Weights of a small GPT-style language model, trained from scratch on English Wikipedia: LayerNorm before each block.
MLP neurons of a small language model. Each row is named by its layer, matrix (up: input weights) and neuron, and shows model dimensions 624-719. Each number is 128 + 24 x the weight over its row's rms, rounded and kept within 0 to 255. Numbers have three digits each.
After each neuron's rows, "fires after" lists the tokens most often just before its 100 highest values on Wikipedia text that the model never trained on.

L4.up2528:118109093090143154072129098123109086066117126151143106119157113110132098116096125105136124148145115077137152184162139099169118084092100157086169122130116150137090149076135128135111117108132109134142135126090131131129175076102117114133112169133125148087133125152170149133150136136087154141
fires after: ",", "."

L4.up931:134147179091082149093135142132114143154134087156131130113093111147146126134122120112090083163133122120133117150149142132150158141150110116121143147129092166157093140141122125141148097159039099087131136124162118166109089121115160128161137130131130112155149149116121161105081156100132125146
fires after: " | ", " ed"

L4.up456:125128151138106121125130131162111142154188111155159135165147100121132114161110112068135090133119089130155138119156148135136143134134080114100160146114144088095109090123114157093118103109158154088113110162141137138134126120130151081100117122168135087136127154113123155159181100087075077172
fires after: ".", ",", "7"

L4.up3015:103143107102124150129111098122185124169133076115133163152095106091155103144095115082108128167119147103133125135115086114135132120153195122114121132117161112132121157155168144131126172130135091127102130100128115144151140146117101129067129098172151108184122093113161094150156085133154116136
fires after: ",", ".", " H", "L"

L4.up912:119140150125110128125155122150126142171090113127165097143070170105145140140146113156132175130123126099107116108124113118119097155105144093132103123144091104112125178097146141097160153152134128092139134100150105098167117085154136145151085097146161130125148145133126121122093135161109095100
fires after: " H", " h", " He", " | H", "; H", "- H"

L4.up2032:124161146132125106149168123142127129142162103123095123129151125114176112144168153124128095083144127108107084116132129139121125140082104142087134152085123083136138114124133141128102122099130128123143172190135095148120130099067129164173099122130158176119155117117102116135084143121115123145
fires after: "\n", "re", ", M"

L4.up2975:140139094104130141107112111103143110128115073146130120087126121173142111129157136064071147092159115152132132137140125111125139129168142150182107134140140185110139145149167121113077107136101107158138084150124129160118134127131134084106135118091141163154118133177124100148132154130093126151
fires after: ":", ","

L4.up751:165178142137131092157124114151104086112123168175114135118109118089142167160150144124139155134146148129131109116151124137116210096083155085129138126083124130119097106148162142121130105137082128142100117104119109176135125116136149150141120128100153130136166172149122133132158139094111174112
fires after: ",", "6"

L4.up265:136150130159124141102145131139138134113155114109139108165109109125103152144147139147106177108126089075087165158170118124069171149091095121092117127146138115156112104147124131085073123113133154134155148151143115091149104172081105112158148143164141146148105107094125136158143120127109128165
fires after: "."

L4.up3058:110119133118109147168106126121134083121127118146093155106136124167145116123097179146097138131171132123132145110137153119097144058125142099117095116106126155143110145151138161121104131106135126109131125113111114143144074135141134151112151109125142128078135165083155106108150103133092143161
fires after: " D", ", D", " | D", " of D", ": D", "D"

L4.up2281:126119126101113102110155108113102130132108091145085123158168119161073079125114140112161181120168141126128127113162162141141122124111094132151138122101138124151090113133140108116128151114121150103120093146189131145107164153110129079102092167087097136103099121119093126160111116106168121153
fires after: "–", "1", "2", " | "

L4.up2210:139119147142153152118164115144121155154151154143137168160114126124147110159127088099152118145122150100127135130114115091127115167107109112094113101125140177137135126130087167118105126139132119142072143097144141117110105123088153120129108156161148123105153113155135159150171104086128075138
fires after: "1", "2"

L4.up1975:143077130124095111156127164085062148145090170129140122117124096129114115140089158156101107075107136121087169129122172153110133121105159091099134148114116111102156135095094129089143102161096130082125132147167139115108132161130129154114100141108118130139150110116139141155141156168113166132
fires after: " | ", "; ", "-", "\" ("

L4.up2094:134133134142097141133126130122156109103097127183124124137120099150105118073118110151157134148167091155140128091128158108149141134166124136183112122107134109132154164115147151128146111140116144102077157130105110109125176115155130111164166164129118116129168113129123102154112101158118102124
fires after: " H", " | H", ", H", "H", " h", "; H"

L4.up1230:146157113148132137150102121148122141122144129144118106147145094124117110154112105127136093144092088146125159122156129106119113105089151123179145113165128072144092121148113138107123147118146149115115142142123137112130087109124129137136156103095141092149130121103131119122113135106128077102
fires after: "6", "7", "5", "0"

L4.up903:147122126166126158141131112106132126137112146096122147156156095143125159142123127141156156128157149145115102109096116104144157129133136138156154141127130154120102141157112154114114134158123146142145127154093154164150124176131149147138123141120125099164154131137103120160135129141121143158
fires after: "| ", "\n", "- F"

L4.up2743:129131162070062099131140175113108124194162171126135110121109184122135135126091104120119135085142143090124143135187128104141121133137129145159157134111125125095140109136086123127133110109071139111093115137137081148116115114123117154112111087114109107139135107110142152104120128121119117157
fires after: " | ", ".", ")", "("

L4.up1185:119117085151172094174134099128144121130125109189111128135122121150101125103125133159087149139105113180141125119097112112154149121134134079146132120126105095121123095111128153112126151178147112168127154135177093093124136162130154112100075159132112119124143128152118119157117168102115118130
fires after: "2", " | ", " in", "3", " D", "1"

L4.up2650:137155112124110099115128156166155094158080177134151118104150106146094071153155115144134124111113169115127098127156074163100110091127124121162153114132117127151140133138100123114116094142158112158100129111138090096110081069119168108123159149142131171143113099115140115133120126133119127122
fires after: "2", " f", "3", " F", "1", " t"

L4.up2205:132108126139142101134083088161147128166176144158129127169124088140158117119100135127123117140109118131096077124170097090135129102156110164122145101153151124125121147149127179095125163150109161144130125150125083159082156151129102167130129097158128121124083117101149127153188147160169108148
fires after: "2", "1"

L4.up1963:096131130144125137139169133184174145155140167101103137103153119147124116168125091109133129122150106115141112082139149089122136127171135104135142165165111124100164172134135101115142120089178169125085136112111100125126130128100143169161132130173136152179102115107113152106190114105125156114
fires after: " T", " t", "T", ", T", " | T"

L4.up1674:172090150179104117135143168117119113105144174079158150146130129133135146150102116084155146131132125140060126125128094142123167099136109123151143186173169121155066083135138145131123141139146105172122119172138102126139108148176122109119146133124108079108096108140115135131121151085139149123
fires after: "2", "1", " ("

L4.up2023:113115167101148191180134123128136084073132162125099081142092160107127113155147122114125111175168116141129135103107111118100178113153120111123149135127120171123132151123153133130100139162136132145128151138109119119164114115134110156159115113095111143121088174141103111154139101129124091133
fires after: ",", "2", "1", " at the University of", " of", "),"

L4.up1889:140140164111142125122131142127089121169154079114119127121099126121153134179148123120150101140111116159136128125139163121159140153171143128142134120092140127149114127140113116122154106115128145118133124155108109119123158111142095153179116126132117120134132116143168141163159107132133120070
fires after: "O", " E", " O", " | O", ", O", "E"

L4.up156:103161119147096109176079093142146122105163134132149141105131161129125105154165119115113108119100115141123155109153153120148139135139130162119161135166184134129108116104075130080123139147128158145113091145141121138144149169131142133132120132177085122134104104139140146145160116130110128134
fires after: "2", "–", "1", " season", "On"

L4.up78:087157090132116103141134158087131091120104154110147111124143108129145109137096129100149085171122101110146173158142091089135152129122132133145167079166101154154165131141101136097153127116146114170160164123161131113127128148082097140118115122134097175111150122140134115108096153148113123106
fires after: ":", ".", " PM", " | .", " Rep"

L4.up1653:153141135140149201141134092131146132088127146126116109153114134163167136144142178116110110097140111129120151090131115137113178127148115105146172148136132168145129085094171155155140106105130083134156112134110146136104134116114118095152139055134105103131088200137097132131082128136096137114
fires after: ",", ".", "6", " (", "4"

L4.up323:182096138117132120119117181103108114152186114135135137107102106165127092145124163070135168117117121109084106106146096101145116173159093118094126140101115179107149137122120130132107144144129156107127101118158160147146183154142131152117114131187099144096103081192116135138142156158119129138
fires after: ".", " or", " dis", " over"

L4.up98:105134125132159113116139096131086109129102122129147092100151176168117156132138121127124099138101092179146079122101142122153113162070198110152087144145134145138137133121137158087150147132168128134142166120130104098105197063072156162128132102149136129144135105106139126154132104132163118137
fires after: "-", "-w", "–"

L4.up883:111146111104140147131141095102097145151113113078148111142158184145134145148130170102155097094118106145118127145150097148153101138129096145133114127134145107127118155117074127077156139138167138117114113130134121167145113120081105174117118167113133112114148100127159132160134143123104147167
fires after: "\n", "′", " per"

L4.up104:110115150101131118110116119132101136146167116173124157082181142115119156088157127114120104140186068104123142130123167128140070090099133100135173167177150172142108132131173177103130151130135096119127136170123100114140102102119140148106130143139104129135152163109150168077126122139105141087
fires after: "2", "1", "–", "-", " – "

L4.up427:075121128124136121130147091090112124107136150152123151092179093092174111161093142099104128118146128122156142137132164095107147156132112116110173123108139150147155137149151144159171062120148138131156130134145139112157166140166184102105102114146092170110148085134142122115126141129095148136
fires after: ",", ".", " ", "_", "-", " | "

L4.up476:108145108070179131148141160114159139118136152130092094135148138188118129178110099123137121095114148107121155067119095081148123126174130156145112143140112161131113119124115117125122138121138121113114135143090123083130176116127142121108166119164092133123154144131102131119121121158094115141
fires after: ", ", "2", "1", " c", " | ", " and"

L4.up820:149097131100155116126154128081098152142115140178131141126157081133156101088128102117125183127065120139142119167094146118152120110154141159107141101154109147097148106117161109112161149117160121115176149059116144163114113125126168093143118127117110114146137121115097122185163142110098119134
fires after: "2", " | ", "; ", "0", "1", "–"

L4.up2146:092141116128134126137155162145134171124136108163149138132128131141128101176128133086133129113105140142127104116085096157153149116086107114114122160139124199156111141144151136124158110170125158126157143154164151127177133110126088115130171127125126115088120172151101140158132122138135128095
fires after: ",", "."

L4.up137:146110133132125099149120128161166150105119139157126081123115094098121120119110105089146142159091150134088113161146099101115130111150141156156108152120148128171129155143113121131135133137134147148102139117161162141174093151101116145092127086149148099109102164110102151158129116092119162127
fires after: ",", ", not"

L4.up1302:099143113126143127117146149155092101129100142109142136082125122117122132113118157152148131121119133107064144146103128142127143147107161145097106155124154105147078131113103131145106138129173126095121145173141148171167070117154168152104117124136123133107097120100132098174114135080118088142
fires after: "\n\n", "\n"

L4.up75:134116136144113131143092124127154107158154122108130123110076098096118122130110149122133122148087163162117106146142134115126149107115114109114128146112092134131163152109167112116148120142161086142134115168099097135149133115120097109116118101093124132116163081131130134128082123146109092117
fires after: "2", "1", " ("

L4.up2098:131138161146147151117130151142143122151167126133125132122088129126102121110139144106138121109152080134097130135128163152135147097175146119172144154140122163186132086132128150117150152149121128117093090107139146160110169138121129111126119162123105135141117158165131168122116085093127106150
fires after: " | ", "; "

L4.up868:102157153151070150130102167099143128140139112135151128148141112097153130125163100088105128149167110109116114164138136126137134141123149154159124128128138156148132156136136160150130112161142135143110135127136112140124114148079142121157126159118124149133113138139118110177139087070127135149
fires after: ".", "b", "r"

L4.up354:151128152118116133171116128115107124128152155145092128096101140118125114141091118081101121147078140169110156106174116154073165144133100128136129185161129118141148158150139143122140134137181137175120122115121109138112160157105124128142114149156120130068137111135101145135099143109160158107
fires after: " | ", " |  |  | ", " of "

L4.up153:108136098131129134089099115104142106164107122124132104121097096129175132118113126137118116137133109126113136120113109113163130120120122139149146151119087180143135132112102148104121124107134082155105125156101146185153116140123165104152113082100102160134112163108132148121163130107131116096
fires after: " | ", "2", "–", "1", "0", " | — | —"

L4.up1330:141125150124171094123093109167093146149101103141086137159138150125125097143129140119106091160140123154146137139126128144113136142096113187130153136115117078156139123164169086133111115098114140168109116128076113094089068093123129092107199132108130126149108112106126173119105156134189118118
fires after: "\n", " un", " inter", " dis", " cont"

L4.up1753:099146170148143159107144146131172192130174133115136168167134128100126126125118120117127107127129114096115122172147145118099151117140079106142101134111147144148100119129142096103105142126127114133152157115088097150095110144145163104169140167070129147106120159180157149102119122123130170114
fires after: " | ", "–", ", ", "0"

L4.up313:120148135088158174109112163154147143137155125161162102138162108095127105154164122102134116090141120103133142124147122101138107133144131176149129135137122125156125125157134072122132128074098121172098156135148086116110100116114128135145165155145161066126133131129125121175131097176117129129
fires after: ".", "- He", "–"

L4.up2036:110136152120118135119091112163153108113096137187110148161145101107099116131096148132114169100125183124109167090122170136129129149082125109163106158112155110127137145120094107113121088106096163118124176064122132170132116121105164106148112123212119158124138124155140141097118101132116148128
fires after: " G", " T", " t", " | W", "-"

L4.up2055:154144118156135114108120116133149149136153157145153110107173164186139086150144134110141152132096133129139113116161116164134128168125130108137111167151121104110128110147095152122109150156132145129107148137125165120155132105114182123105131130113152136144100114123144127160115147112167122161
fires after: " t", " T", "T", "3", " | ", "4"

L4.up880:126097121167065124152145141123146133120107155167074126119136107105116143112141094130106121150123134114133112141147154127151108149138089115118118118171150182079107073130122114124143136136124136136113111094141103124128121166170116107126109137118124095129117135147144131099119099170128124113
fires after: "2", "1"

L4.up1601:149108187167103132157132103196130135114102117107132109131113134096167130146102188142141103164159108117105108124098067134136160107066100099117119144121128155127108122137108138103132126149100119133117134175080119160116161158089116134135134112126152105136100133107148094118126146152163152124
fires after: "1", "2"

L4.up2555:109115120150136166107175085115105085183141118115140142096154116162157080153121133100163096125073164114112116135086127127090091138145138141130176162131109120135159118153134130149117132133141119124139120126112159094118112092138150150121130103125121122068068110114097118126099143176160137162
fires after: "1", "7", "4", "3", "5", " ("

L4.up674:095122146141086153087141130133132162141102108156148161134125117124102112139117193137104126118091121104121139101137143149134137154128098154126138120144103173117121157112092119133155163142140105111118091116124114119119134133158098102126117144119138075151145115154102141128156132150120129137
fires after: ".", "e", " | H"

L4.up1397:155132140129124116139158156130175141152107122151155114123131151103102113117103115162100124168124126127143176144149136130178139173140108148118138163134127135145158092148135135101150133151146148110116068120192116137090134095110146112120105082158136150134083140106146137166116089110124129157
fires after: " | ", " | +", "39", "; "

L4.up2978:162110089121116151099182115115135139143109115107152083107131158121151138156109128103179175157132146114089164107135106139099105101137153159121086146131148123137116149151137082123113197174114114130118112173081128123116125144119140184103137160142125127103112147153146096126144136140119166127
fires after: " P", " p", "| P", " | P", "P", "- P"

L4.up2786:136119125141128120130149111100131105146122124179119094144124093124158110141146115092116138107121097069109145093124141066126162131109155132125134165093075155151127137093146105146129128105119154131190141175118119139150094135129144137061142140116095129077147177130112110132128116102106142172
fires after: ",", ":", ".", "_"

L4.up1898:133102114110126130139102138145131125117108146135107169148138142182160111129167135144139146105147130162120090084100101095115123110094122166148089149114091143133171150129131139102122143144164161132148125116123101123162153142134163148118159107129131119076152094131139131161104136139109083109
fires after: "2", "1", "- F", " T"

L4.up727:141109112160144123114131159146091099104112118111122147142137159136124145122155156142110080161116115126116134142138141124113117128183182142126085145108119072147084111070145121123102124062134168109082109100147131141126109126112128187110139119134101119111121100129121167113091117158144115123
fires after: " B", " b", " W", " St", "B"

L4.up3014:126148104169125096151127127163121112154108159160124109141146117124125086107096077128087147092185129156153159133148162124123139113113128149128133178082146107121127116120164094115094178139121083100135111145108128097105051149109143094178139121161130162132166079115109123139128112142115103163
fires after: "\n", ".", "\n\n"